config.yaml
num_hidden_layers: 26
hidden_size: 384
num_attention_heads: 3
num_key_value_heads: 3
head_dim: 128
intermediate_size: 1536
vocab_size: 28187
hidden_act: "relu"
norm: "layernorm"
norm_place: "pre"
norm_eps: 1e-05
positions: "learned"
qk_norm: true
attn_scale: 0.0884
bias: "all"
tie_word_embeddings: true
parallel_block: false
init: "normal"
init_std_qkv: 0.0338
init_std_o: 0.0419
init_std_up: 0.0483
init_std_down: 0.0483
optimizer: "muon_hyperball"
learning_rate: 0.0123
beta1: 0.95
weight_decay: 0.0
lr_head: 0.00357
max_grad_norm: 0.5
warmup_steps: 0
schedule: "wsd"
decay_fraction: 1.0
decay_shape: "pow"
final_lr_fraction: 0.05
batch_tokens: 65536
max_seq_len: 1024
doc_mask: true
train_tokens: 455000000
max_steps: 6943
dataset: "wikipedia_en"
MLP neurons of a small language model. Each row is named by its layer, matrix (up: input weights) and neuron, and shows model dimensions 272-367. Each number is 50 + 10 x the weight over its row's rms, rounded and kept within 0 to 99.
After each neuron's rows, "fires in" lists the words (lower case) most often at its 100 highest values on Wikipedia text that the model never trained on.

L13.up648:52 52 42 52 53 67 38 41 38 40 58 53 57 49 69 53 83 42 49 44 60 51 60 52 55 39 58 48 63 45 29 55 44 46 25 54 40 64 53 59 29 56 49 47 63 41 46 51 47 62 67 56 44 55 55 58 39 39 51 49 48 40 50 39 56 49 41 45 59 37 57 69 50 33 59 66 46 61 47 69 45 64 51 52 61 41 58 56 41 40 59 41 42 29 56 62
fires in: "with", "under", "in", "at", "used", "use"

L13.up709:57 56 45 46 57 60 52 38 42 40 46 40 41 55 54 46 64 61 45 43 43 49 40 53 28 63 47 68 43 46 52 65 71 60 49 36 41 53 56 60 40 55 44 58 46 42 40 52 59 55 50 26 53 42 63 50 44 34 36 43 61 36 49 61 39 58 58 53 50 54 20 52 42 51 68 61 40 49 54 47 42 65 67 47 57 61 70 51 62 49 50 50 67 67 52 57
fires in: "in", "of", "a", "to"

L18.up346:44 65 56 48 50 28 48 59 41 50 36 39 52 47 46 42 57 55 70 38 52 30 51 51 41 58 48 58 40 54 37 54 40 59 46 44 54 61 49 40 38 42 48 33 45 66 47 62 31 43 55 66 62 52 48 59 40 45 48 49 62 40 58 37 52 65 70 58 61 63 47 41 48 50 50 43 43 58 55 51 51 59 66 63 46 62 43 54 59 56 24 62 56 53 55 56
fires in: "the", "new"

L20.up501:49 56 53 56 40 48 39 61 64 53 51 47 36 46 63 52 69 69 46 63 61 58 61 50 54 43 51 55 74 44 64 45 60 56 43 38 64 45 52 53 51 57 42 33 43 70 47 42 59 52 50 43 56 46 53 44 60 57 57 36 53 34 40 57 46 38 65 57 59 41 50 60 64 49 47 48 40 31 28 58 42 34 47 64 38 50 43 47 41 46 55 59 34 42 56 41
fires in: "december", "april", "july", "september", "january", "march"

L18.up1254:49 41 53 47 60 41 55 42 42 69 44 45 45 61 59 65 75 71 42 47 43 54 47 52 46 27 24 57 50 47 45 60 49 56 45 49 40 53 51 72 54 40 55 38 51 52 52 48 46 67 45 36 47 61 51 53 52 52 50 52 42 41 54 36 48 58 54 42 48 49 47 66 56 43 56 48 53 48 64 43 74 64 50 35 54 56 55 55 58 47 28 39 23 51 71 66
fires in: "for", "during", "of", "his", "spent", "war"

L13.up594:53 53 60 45 58 55 63 37 49 54 58 41 55 36 53 51 64 60 60 69 40 60 45 63 55 38 61 45 51 66 39 42 57 53 39 52 50 48 55 53 25 30 50 52 45 52 48 42 58 52 50 45 32 39 47 50 51 43 37 49 51 39 63 49 44 51 49 58 31 61 39 57 58 45 38 61 57 54 55 29 54 40 43 61 60 25 66 61 38 38 57 43 57 43 48 44
fires in: "to", "in", "and", "for", "since"

L20.up1516:21 60 62 44 55 37 71 43 36 55 41 45 47 51 54 66 35 36 63 44 46 50 45 47 63 47 54 58 44 55 70 36 50 59 62 53 56 60 36 48 58 65 51 46 53 46 47 54 49 50 62 41 27 55 46 45 51 50 65 43 65 67 62 60 59 58 67 61 59 38 54 50 46 51 65 50 64 37 59 53 66 53 32 61 62 43 35 43 63 53 58 46 49 43 53 47
fires in: "and", "a", "as", "or", "after"

L20.up1257:50 38 33 58 56 40 46 41 55 72 64 50 57 61 62 65 30 56 54 57 52 53 34 53 33 60 36 57 34 36 65 44 45 55 49 35 60 50 50 35 44 56 59 60 56 41 43 52 42 61 61 57 40 51 64 50 52 65 40 52 60 53 54 54 36 45 39 49 60 70 71 52 53 50 51 36 33 48 53 47 47 59 44 61 54 47 61 31 48 67 55 46 42 34 70 44
fires in: "for", "after", "of", "years"

L13.up1134:45 58 61 38 62 52 33 63 52 50 64 57 63 55 50 48 41 54 40 64 42 63 38 31 68 53 59 56 60 39 57 47 58 52 45 40 61 49 68 46 46 66 47 49 66 66 51 57 54 46 41 58 74 55 31 44 55 39 56 39 47 59 50 62 58 43 69 62 54 57 70 66 52 48 58 64 57 52 59 61 52 70 67 53 38 63 44 44 57 54 73 55 28 43 44 41
fires in: "march", "on", "june", "december", "april", "october"

L20.up920:60 32 43 46 35 51 44 44 55 45 55 59 54 51 58 45 18 69 54 41 52 57 53 43 51 50 55 45 28 36 42 35 35 50 49 36 66 44 59 51 48 52 44 45 36 53 52 51 63 66 60 46 53 38 29 79 51 76 64 45 52 56 54 60 42 46 62 48 28 64 47 45 45 39 42 38 52 47 43 54 44 62 40 62 40 49 46 35 46 45 65 51 43 50 35 52
fires in: "april", "august", "november", "september", "october"

L13.up1235:55 49 61 49 44 53 40 41 58 46 50 65 51 63 54 50 58 61 54 20 58 60 61 53 42 53 56 69 24 51 52 51 46 38 52 39 64 49 54 61 49 52 67 47 61 56 29 51 39 60 45 45 58 61 28 83 49 48 36 34 53 48 59 39 47 72 38 40 49 48 51 48 43 39 61 54 68 49 50 38 72 52 28 45 53 66 54 51 48 60 44 47 49 33 48 60
fires in: "the", "that", "his", "to", "1970s"

L13.up392:52 66 51 51 48 44 49 52 40 61 47 57 59 42 50 39 55 48 62 48 55 69 50 43 47 61 46 47 41 53 28 41 60 63 51 43 20 54 54 40 43 32 60 43 49 47 52 48 58 64 37 46 50 48 43 44 54 62 34 45 51 29 44 65 48 37 43 35 37 38 58 66 68 47 28 55 64 52 56 53 52 59 35 42 48 62 57 44 48 57 51 61 47 56 53 32
fires in: "of", "the"

L6.up1505:49 42 53 57 57 52 59 45 47 57 66 35 39 57 54 55 50 42 55 59 62 54 61 46 52 43 55 42 43 57 36 52 59 51 46 55 51 59 52 47 53 52 42 54 65 56 48 80 53 43 39 42 50 62 53 54 40 47 42 54 40 50 51 53 50 65 49 31 54 49 61 41 67 45 48 49 51 71 55 50 53 57 49 44 52 63 70 51 44 63 53 26 37 39 43 41
fires in: "on"

L6.up1320:49 45 60 57 52 41 43 29 47 46 34 42 62 47 59 64 59 54 54 59 54 44 58 41 53 47 46 36 56 68 46 33 49 48 64 59 50 39 60 45 46 60 57 56 49 35 47 50 52 49 70 48 47 35 61 55 65 46 36 33 52 48 41 45 46 48 52 58 25 49 66 48 53 41 48 39 59 56 66 41 51 42 54 53 45 28 44 35 47 26 45 41 39 38 57 39
fires in: "in", "until", "on", "6", "since", "19"

L18.up449:61 54 44 53 61 41 38 47 48 55 55 63 44 63 37 57 68 48 51 35 54 66 36 60 54 55 55 51 39 37 63 31 50 32 59 52 35 55 51 46 51 44 47 61 51 51 36 41 56 49 29 51 50 51 49 77 51 33 82 52 64 33 62 41 54 54 53 63 47 49 55 56 53 45 46 43 55 60 56 55 34 53 49 40 60 57 53 39 47 36 46 61 54 48 37 60
fires in: "s", "its", "new", "following", "and"

L13.up1062:51 52 63 56 58 68 53 44 53 42 58 53 57 41 59 49 61 51 49 50 44 45 55 54 55 46 48 70 50 63 52 29 52 68 43 65 32 62 64 54 46 41 56 39 47 50 45 64 56 44 56 43 49 43 35 64 67 44 44 53 66 49 50 68 49 48 62 61 42 46 48 44 60 49 43 42 54 47 47 42 40 61 36 39 48 43 65 43 50 59 35 35 39 37 49 39
fires in: "on", "in", "that", "as", "since"

L18.up592:57 43 47 57 57 49 49 53 52 42 64 62 61 58 69 56 42 56 53 56 49 63 35 31 54 45 60 62 58 57 60 45 54 47 47 48 53 52 60 44 51 62 45 57 31 48 60 50 48 57 60 49 54 48 54 57 49 57 46 52 31 61 55 63 46 72 58 51 44 39 54 64 73 31 58 60 49 68 54 44 43 51 55 53 39 61 63 34 36 46 59 67 27 44 50 49
fires in: "november", "march", "april", "october", "may", "june"

L6.up908:49 58 46 57 51 69 53 65 63 57 56 59 41 57 43 54 60 55 51 52 60 49 49 41 56 44 39 65 54 71 60 51 48 62 48 47 36 54 41 40 75 48 55 36 51 69 50 40 34 51 58 35 47 23 62 51 66 47 50 44 75 61 59 49 46 57 50 49 62 43 42 49 39 43 51 55 62 41 64 60 59 55 50 55 57 48 42 43 57 36 51 58 61 59 62 46
fires in: "and", "while", "but", "where", "as", "after"

L18.up1129:49 43 51 43 50 50 65 51 41 48 60 62 48 51 52 52 54 59 70 53 53 41 51 59 61 39 38 55 50 52 63 63 54 41 56 50 43 63 55 49 53 34 28 44 47 52 57 31 44 48 40 59 44 66 54 40 44 36 34 43 51 43 53 45 58 46 41 50 39 46 36 32 54 48 70 62 50 41 38 62 63 46 46 55 44 38 48 51 45 44 48 60 39 46 47 34
fires in: "is", "was", "are", "most", "a", "were"

L13.up706:62 53 56 47 51 35 34 39 42 68 39 49 61 60 49 40 20 45 58 18 40 65 43 53 53 73 38 52 55 50 36 47 39 48 68 49 54 51 42 60 43 38 44 66 44 47 54 32 29 40 56 50 39 49 55 59 32 55 49 43 55 30 59 47 56 45 43 28 49 52 70 44 63 48 50 36 68 60 41 41 63 45 49 50 41 53 42 33 53 39 53 44 38 43 45 65
fires in: "the", "first", "final", "latter"

L13.up341:55 63 56 43 54 54 71 59 41 66 42 49 64 45 47 40 63 66 57 55 53 57 60 39 34 55 29 33 61 41 44 47 54 54 46 57 33 69 52 51 63 33 52 46 41 46 37 43 51 39 52 43 44 48 43 51 48 43 44 48 62 67 50 59 53 65 72 49 40 54 52 43 57 40 31 59 42 55 51 45 62 45 34 42 51 54 50 41 48 52 51 42 53 44 76 57
fires in: "of", "no", "number"

L18.up0:36 51 55 42 46 58 43 53 48 47 41 67 64 37 51 50 49 59 44 45 57 65 42 47 40 48 42 40 34 48 61 52 52 45 52 56 52 60 59 49 34 54 58 43 46 58 34 61 41 43 45 46 34 54 45 54 57 38 44 26 53 63 53 59 43 34 69 42 36 56 49 43 53 52 58 69 47 65 37 51 58 55 54 42 32 73 49 45 55 59 37 58 46 57 48 48
fires in: "by", "until", "of", "to", "approximately", "spent"

L20.up709:45 29 55 72 57 53 46 48 49 58 58 70 41 49 54 54 44 60 63 34 54 48 41 46 50 44 21 63 40 56 44 47 37 49 36 40 57 40 40 36 47 42 62 55 64 33 66 45 50 57 45 41 33 71 59 30 48 48 57 68 57 47 58 38 52 46 41 62 50 54 54 48 40 54 58 47 70 55 62 50 69 31 58 36 53 51 44 38 36 47 64 39 50 56 58 50
fires in: "he", "she", "bishop"

L6.up111:57 44 52 52 38 66 28 29 52 57 35 56 47 58 58 38 49 63 45 47 43 51 51 60 45 48 35 42 47 46 58 49 63 48 52 65 51 26 37 47 73 53 44 55 25 68 32 36 34 58 44 51 56 44 43 59 44 48 62 46 35 64 61 48 46 60 59 45 57 59 32 60 71 58 53 65 70 50 44 45 34 53 40 34 47 39 51 44 49 37 49 59 41 46 34 55
fires in: "and", "same", "following"

L13.up518:39 36 43 47 32 41 72 50 61 55 58 48 43 50 56 38 53 51 46 42 44 65 40 48 59 48 40 48 45 41 69 49 45 51 34 58 63 56 35 28 56 47 69 37 45 58 32 45 40 49 70 49 34 46 60 50 44 37 57 55 61 60 55 53 37 72 53 56 45 56 68 45 65 50 58 51 53 60 54 55 47 42 41 59 25 44 41 38 58 61 58 42 43 42 52 47
fires in: "a", "an", "to"

L13.up1017:46 46 56 39 58 58 38 45 49 46 48 39 36 44 46 52 48 53 47 46 56 55 50 41 58 58 42 49 38 61 49 55 58 34 27 45 49 33 36 61 59 38 51 47 52 57 54 44 41 60 54 45 42 46 28 36 59 53 37 52 60 37 56 42 49 34 47 52 33 55 33 60 53 48 59 56 43 48 54 42 43 61 61 51 45 46 47 52 50 50 58 37 46 65 26 41
fires in: "a", "the"

L6.up1234:69 51 33 43 49 47 47 52 41 68 66 63 49 60 46 72 49 47 51 43 49 65 46 53 54 55 37 51 56 42 46 38 36 40 57 44 50 50 42 36 51 51 36 49 29 64 60 46 43 49 33 37 51 56 53 43 54 47 59 58 65 51 53 33 55 62 59 33 58 50 67 49 52 62 62 57 49 56 20 42 53 53 54 30 58 50 46 36 41 45 44 62 30 61 49 52
fires in: "following", "first", "final", "next", "second", "third"

L6.up914:47 48 54 56 60 59 39 55 49 49 45 37 65 44 63 44 49 56 42 56 55 44 56 64 52 70 58 39 47 50 79 58 64 59 46 39 66 43 77 33 31 47 32 41 47 48 52 52 30 55 61 49 56 55 47 42 57 49 47 49 61 51 56 56 45 41 68 57 31 49 64 48 51 40 43 86 58 42 54 55 50 49 69 44 34 38 42 54 55 41 63 46 40 35 43 51
fires in: "march", "january", "august", "july", "june"

L18.up539:52 70 54 43 35 27 60 58 49 48 52 38 49 52 47 36 57 40 52 50 48 49 53 46 45 44 48 71 64 63 59 52 49 43 65 29 41 45 69 28 48 52 45 65 43 46 57 63 51 44 44 79 62 46 73 65 52 64 53 48 49 35 50 47 47 63 57 47 55 48 61 59 46 40 61 72 56 43 46 47 41 42 47 59 48 53 38 39 67 55 38 48 45 55 37 42
fires in: "the", "great", "s", "new"

L20.up1134:38 46 67 46 55 39 44 69 37 61 55 45 52 47 54 37 33 53 59 49 50 46 42 51 46 50 43 61 54 45 44 54 41 58 63 54 42 46 38 55 63 48 39 59 47 36 42 33 38 45 30 52 41 52 49 70 46 49 64 40 39 48 42 51 54 62 50 51 49 60 43 52 43 32 44 46 56 55 32 55 64 55 52 42 51 46 32 54 49 50 53 41 51 42 33 59
fires in: "the", "became", "also", "and", "as"

L13.up62:38 48 50 28 53 51 40 47 63 68 69 46 39 48 66 41 36 64 69 47 61 58 47 43 46 49 54 37 42 43 47 53 67 63 36 25 67 54 39 56 45 34 53 44 60 48 41 53 48 45 54 66 49 70 55 56 48 64 45 62 60 53 63 36 53 52 48 51 49 54 44 70 48 54 48 33 66 64 47 67 47 38 46 44 45 54 47 38 56 47 61 41 49 55 51 56
fires in: "to", "of", "in", "from", "for", "into"

L20.up133:31 54 56 42 48 50 46 58 58 55 53 46 53 46 49 42 54 67 43 47 57 61 49 44 55 36 65 52 54 53 40 68 48 56 42 55 61 31 47 46 50 47 40 51 59 56 43 38 68 44 33 38 33 40 72 52 44 57 58 67 32 44 36 69 62 45 47 44 52 58 54 45 54 62 55 60 45 49 37 42 55 54 52 45 37 59 51 39 44 59 51 61 46 58 50 47
fires in: "of", "on", "truth"

L6.up762:40 64 45 51 54 31 47 55 48 50 43 52 42 45 53 48 50 56 66 44 51 44 39 56 53 37 56 38 62 45 52 45 38 45 40 46 67 49 59 56 43 39 51 73 73 57 42 65 50 59 50 44 55 52 44 49 63 36 52 47 60 65 69 60 38 29 54 46 41 37 53 47 65 58 41 65 49 50 36 55 50 50 43 58 41 27 50 52 47 56 58 40 51 39 68 49
fires in: "as", "became", "create", "form", "name"

L13.up361:52 35 21 50 57 41 55 53 53 51 51 40 47 47 42 44 58 64 39 52 43 39 57 69 40 43 53 54 51 64 58 48 40 45 42 53 65 30 58 46 29 43 58 64 68 42 60 43 45 53 42 46 53 46 63 46 22 41 56 45 53 45 46 16 69 43 56 63 60 42 54 39 48 51 50 69 23 61 55 64 53 33 41 48 49 46 58 59 53 54 44 57 48 50 39 61
fires in: "to", "in", "left", "at", "within", "outside"

L13.up15:47 52 39 49 67 61 47 61 49 38 61 53 41 57 45 64 47 55 72 52 60 69 71 56 50 31 56 50 36 58 39 68 37 45 57 66 36 54 44 38 44 44 44 41 40 52 43 49 51 31 36 63 53 51 57 46 67 58 66 64 65 52 54 39 50 59 54 43 46 47 43 45 41 52 81 46 40 55 44 47 40 67 42 54 32 48 44 42 35 48 42 36 57 38 43 54
fires in: "the", "of", "his", "a"

L13.up1022:50 50 45 54 57 44 49 31 57 60 56 40 44 53 54 56 45 32 71 43 40 52 57 36 58 45 42 46 48 49 55 43 50 61 44 53 49 61 56 54 47 69 58 64 61 41 45 40 56 58 59 65 47 49 62 47 36 50 18 47 53 59 60 59 54 56 71 46 39 60 26 48 60 44 62 44 54 67 47 51 37 34 52 59 58 35 53 50 46 48 42 37 38 41 34 32
fires in: "in", "the", "by", "a", "on"

L18.up480:56 56 56 51 59 47 51 42 62 47 55 44 57 44 41 57 51 50 45 53 71 57 60 40 60 29 48 45 56 54 54 46 31 61 45 64 49 43 34 37 53 50 41 33 54 65 38 71 66 64 50 40 31 54 50 79 49 61 47 83 58 27 44 56 62 67 62 48 36 54 51 45 56 59 58 38 52 50 41 44 58 62 61 45 37 53 63 59 61 66 56 57 22 38 49 48
fires in: "on", "john"

L13.up935:59 67 65 42 59 52 56 66 57 59 54 38 56 49 46 49 31 53 59 71 62 56 50 62 53 41 44 38 55 45 36 66 52 55 51 57 48 50 62 52 64 32 41 52 55 51 44 48 16 48 48 55 43 55 57 45 47 31 54 39 57 49 45 50 49 55 58 45 54 50 53 56 49 56 67 62 50 48 67 55 54 38 53 40 60 41 51 50 39 40 37 35 22 35 38 33
fires in: "the"

L6.up1404:60 47 50 64 42 51 55 55 63 43 54 67 63 43 68 57 58 57 36 40 59 70 35 44 49 52 46 47 59 40 65 40 56 61 46 42 48 54 72 57 50 55 64 50 49 51 28 56 54 42 40 60 46 35 50 43 64 51 56 47 39 44 72 54 51 39 44 52 45 76 51 55 53 22 58 53 53 55 53 42 44 42 63 46 28 81 58 51 63 59 39 62 38 42 49 53
fires in: "june", "may", "august", "july", "april", "february"

L6.up754:49 60 35 62 51 57 49 46 56 46 66 59 47 43 63 61 52 40 44 41 38 35 56 37 60 45 61 60 47 60 61 58 47 42 53 57 43 57 46 44 66 43 69 55 68 60 59 54 36 52 60 38 39 41 52 47 53 53 46 54 39 38 48 44 51 61 34 46 55 22 51 44 52 40 56 53 62 41 64 62 43 44 42 31 53 52 37 34 51 35 47 49 39 49 74 43
fires in: "and", "but", "while", "so", "followed"

L13.up1466:51 63 58 62 68 55 39 53 53 49 59 58 36 49 41 49 49 48 63 50 37 60 52 51 48 58 51 61 58 56 34 56 33 56 52 39 54 49 61 55 44 40 28 55 68 51 62 52 37 60 44 40 42 61 45 47 63 53 40 59 44 51 68 36 44 62 48 36 64 35 58 31 55 54 53 38 45 45 61 50 51 26 52 54 46 36 44 43 47 54 57 32 51 45 46 44
fires in: "the", "a", "an", "his", "its"

L6.up358:45 60 30 48 72 56 65 75 54 63 47 45 45 54 59 62 60 60 43 59 48 39 50 46 59 51 48 45 56 32 45 47 35 48 46 63 49 65 53 45 67 58 71 52 54 50 48 67 46 45 64 50 52 45 66 39 46 54 41 39 62 56 35 43 58 63 41 42 66 37 40 60 55 65 51 50 33 52 78 58 40 42 49 55 49 27 50 39 72 46 69 61 49 45 54 64
fires in: "which", "what", "but"

L13.up960:40 54 51 48 48 52 41 59 42 50 43 65 54 35 39 49 52 61 63 52 49 50 45 53 53 45 71 56 52 45 53 57 68 65 40 45 61 51 62 50 66 56 40 32 43 47 53 44 33 54 61 41 46 50 60 42 56 59 32 35 53 58 59 63 61 31 34 52 46 20 56 48 63 64 60 73 44 52 63 52 41 66 63 57 46 45 64 46 49 67 46 49 40 41 28 44
fires in: "the", "march", "october", "april", "december"

L6.up8:67 62 40 64 64 60 49 49 54 80 52 59 38 41 46 53 49 46 62 44 54 58 67 55 41 47 37 72 49 65 58 55 53 57 47 39 32 63 43 45 45 58 62 56 53 48 60 61 61 54 56 53 46 38 45 34 33 70 58 59 48 31 59 54 40 57 55 63 42 62 45 49 44 46 41 42 61 63 53 62 52 51 48 49 51 41 42 62 62 61 61 59 40 56 56 44
fires in: "and", "so", "also", "would", "he", "or"

L18.up1139:44 52 43 38 53 30 43 56 41 48 48 47 46 45 56 47 43 52 61 58 57 54 50 43 43 40 39 56 55 43 55 57 60 33 45 62 65 40 44 52 37 45 48 54 52 62 33 64 49 59 52 52 43 68 34 42 57 43 36 45 49 42 43 36 51 40 39 59 47 68 46 32 70 54 50 55 52 41 40 44 51 47 52 60 56 51 52 43 62 49 45 41 63 35 57 55
fires in: "as", "de", "became", "der"

L13.up1192:55 44 25 55 45 51 60 46 55 49 50 50 40 53 45 44 62 42 65 37 50 54 47 65 53 71 46 47 45 39 53 57 43 27 56 47 54 48 47 39 56 55 42 43 44 56 52 40 49 47 51 37 44 56 52 44 58 52 49 61 61 35 51 58 50 57 55 52 36 48 31 47 32 44 66 64 47 55 57 50 56 63 34 54 46 50 56 28 49 54 44 34 41 53 38 49
fires in: "the", "for", "a", "his"

L6.up998:43 54 42 56 37 54 42 59 66 58 41 49 49 48 51 39 61 57 50 29 47 64 57 50 56 37 73 58 51 34 42 59 60 50 52 49 45 42 49 68 57 45 51 57 47 57 55 58 67 37 52 56 38 54 46 49 59 34 37 24 39 57 46 26 63 65 50 54 48 53 57 51 45 58 53 66 44 54 42 60 59 34 54 45 12 69 52 55 63 50 53 45 48 65 39 51
fires in: "set", "place", "for", "hold", "served"

L13.up1009:35 58 64 25 38 54 53 46 58 51 60 42 44 45 73 46 34 60 61 36 58 69 55 48 55 43 32 49 51 56 48 41 35 48 51 51 38 61 42 43 55 46 63 43 57 42 57 57 57 45 56 47 56 52 53 35 64 49 47 40 51 54 42 47 31 58 61 52 48 55 64 48 69 57 70 49 49 49 47 38 58 50 30 26 70 47 42 41 66 48 56 49 51 65 37 44
fires in: "to", "in", "and", "until"

L13.up230:54 48 73 55 42 48 55 46 85 54 48 46 51 48 42 50 54 61 43 60 58 38 43 51 60 49 60 37 58 43 52 63 45 40 60 39 62 48 47 41 54 38 54 47 54 63 58 47 48 77 49 44 39 51 61 47 54 34 28 43 52 51 58 60 53 55 58 52 66 48 57 62 33 60 60 42 56 47 47 42 49 45 55 50 51 33 56 33 60 30 54 58 38 56 66 55
fires in: "the", "right"

L6.up877:47 55 63 54 53 66 37 31 44 44 57 46 38 65 41 47 56 61 49 25 51 42 41 17 56 41 50 53 48 67 52 50 36 41 51 44 44 65 73 69 60 51 44 46 47 46 44 54 41 67 55 42 27 36 60 56 25 49 59 36 53 52 42 46 40 64 51 57 49 56 35 52 43 34 37 54 51 58 55 34 55 52 40 55 50 43 46 50 56 49 54 42 55 56 61 50
fires in: "team", "manager", "injury", "managerial"

L6.up889:66 60 37 51 76 52 47 48 34 46 54 37 47 51 45 41 62 41 64 37 48 55 46 42 60 48 50 66 41 55 53 68 54 55 58 43 72 46 52 47 46 39 79 33 45 52 42 43 27 51 45 47 43 61 40 52 45 57 47 52 47 59 44 57 49 52 66 49 60 52 42 60 48 45 52 40 42 37 52 48 46 47 45 56 56 49 49 48 62 76 56 44 47 48 63 75
fires in: "that", "which", "when", "those", "the"

L18.up693:33 66 48 47 50 30 64 51 25 67 55 39 38 39 59 53 34 53 60 45 60 45 60 71 35 51 58 61 57 46 40 53 39 45 60 43 56 44 59 66 45 49 44 65 65 52 66 53 60 51 53 59 56 53 49 39 57 51 48 42 55 58 42 55 49 43 17 53 45 53 44 37 66 54 67 56 42 45 62 64 51 45 43 64 47 42 49 53 37 55 43 37 39 53 66 46
fires in: "as", "a", "is", "became", "an"

L13.up781:38 67 51 51 65 50 41 45 43 47 49 45 31 59 51 51 61 48 48 44 47 32 40 47 62 50 47 38 49 57 37 59 62 49 43 24 31 50 72 51 50 51 46 56 61 47 53 43 60 70 43 49 53 62 32 61 43 58 52 42 62 60 49 58 64 65 58 52 60 57 46 56 36 73 52 64 36 46 66 59 54 49 53 48 55 49 34 62 58 47 41 44 52 58 49 65
fires in: "well", "of", "that", "than", "least", "to"

L6.up1027:51 53 44 46 78 61 42 51 41 38 52 49 60 52 63 44 56 34 35 56 53 46 48 45 55 34 37 53 31 71 63 53 40 57 52 50 50 50 62 44 59 37 62 56 57 47 66 59 30 55 57 43 42 50 64 43 43 42 56 45 58 63 61 61 56 64 58 51 52 44 35 70 60 52 46 43 57 51 59 54 48 38 68 40 44 40 51 55 47 63 56 66 51 58 65 53
fires in: "which", "that"

L18.up565:66 54 43 53 50 56 58 49 56 50 50 48 44 40 42 33 43 56 46 42 52 57 18 59 61 46 70 62 44 48 69 64 61 39 55 40 43 54 42 36 41 45 43 42 42 55 59 61 52 47 62 51 58 64 52 45 45 32 57 50 58 55 66 58 38 52 63 54 16 58 38 64 28 51 57 59 49 43 60 39 58 40 47 46 43 39 43 59 39 49 49 36 57 63 39 57
fires in: "the", "a"

L6.up1457:45 44 31 57 70 55 41 34 44 52 52 61 66 66 50 69 63 42 46 58 50 60 45 43 54 69 44 47 48 56 52 62 55 36 50 57 50 52 42 65 40 52 48 60 44 61 59 53 55 49 47 28 50 52 65 40 48 45 41 43 52 41 49 56 47 48 62 49 54 41 35 36 48 60 60 54 42 52 75 38 48 40 41 60 58 45 39 46 45 47 69 42 64 32 27 52
fires in: "on", "the", "in", "studios", "at"

L6.up127:55 56 40 50 44 55 30 43 66 46 52 53 61 34 59 50 57 36 56 48 49 51 45 49 61 49 63 44 50 79 51 53 40 74 67 50 36 53 59 46 38 38 48 42 36 41 63 63 52 44 68 39 47 44 52 39 63 42 46 47 46 43 60 67 66 37 39 43 41 39 58 45 45 54 53 40 54 49 50 48 47 61 57 34 33 55 59 54 27 47 38 50 52 43 45 43
fires in: "after", "before", "until", "since", "when", "while"

L6.up522:41 58 47 48 44 47 36 59 61 51 69 39 63 47 57 64 59 55 51 54 55 42 41 61 54 44 59 48 56 51 57 61 46 55 53 72 51 50 61 31 74 35 49 54 68 63 50 63 43 44 59 38 65 49 42 53 55 48 48 39 54 61 46 39 59 58 54 65 51 45 46 56 42 39 52 45 33 45 46 72 47 46 49 36 30 52 46 49 67 52 56 32 57 43 63 63
fires in: "as", "which", "where", "until"

L6.up1160:50 38 50 42 51 45 51 37 26 54 45 53 62 50 58 54 52 53 61 48 59 50 57 59 38 65 49 49 43 35 57 62 56 34 33 46 41 59 49 58 43 55 54 49 64 40 55 53 46 48 45 61 43 47 60 38 47 45 50 45 51 47 42 39 48 41 41 51 44 41 63 42 60 53 55 62 36 69 49 54 45 56 64 37 58 50 56 31 31 60 54 44 39 49 26 61
fires in: "at"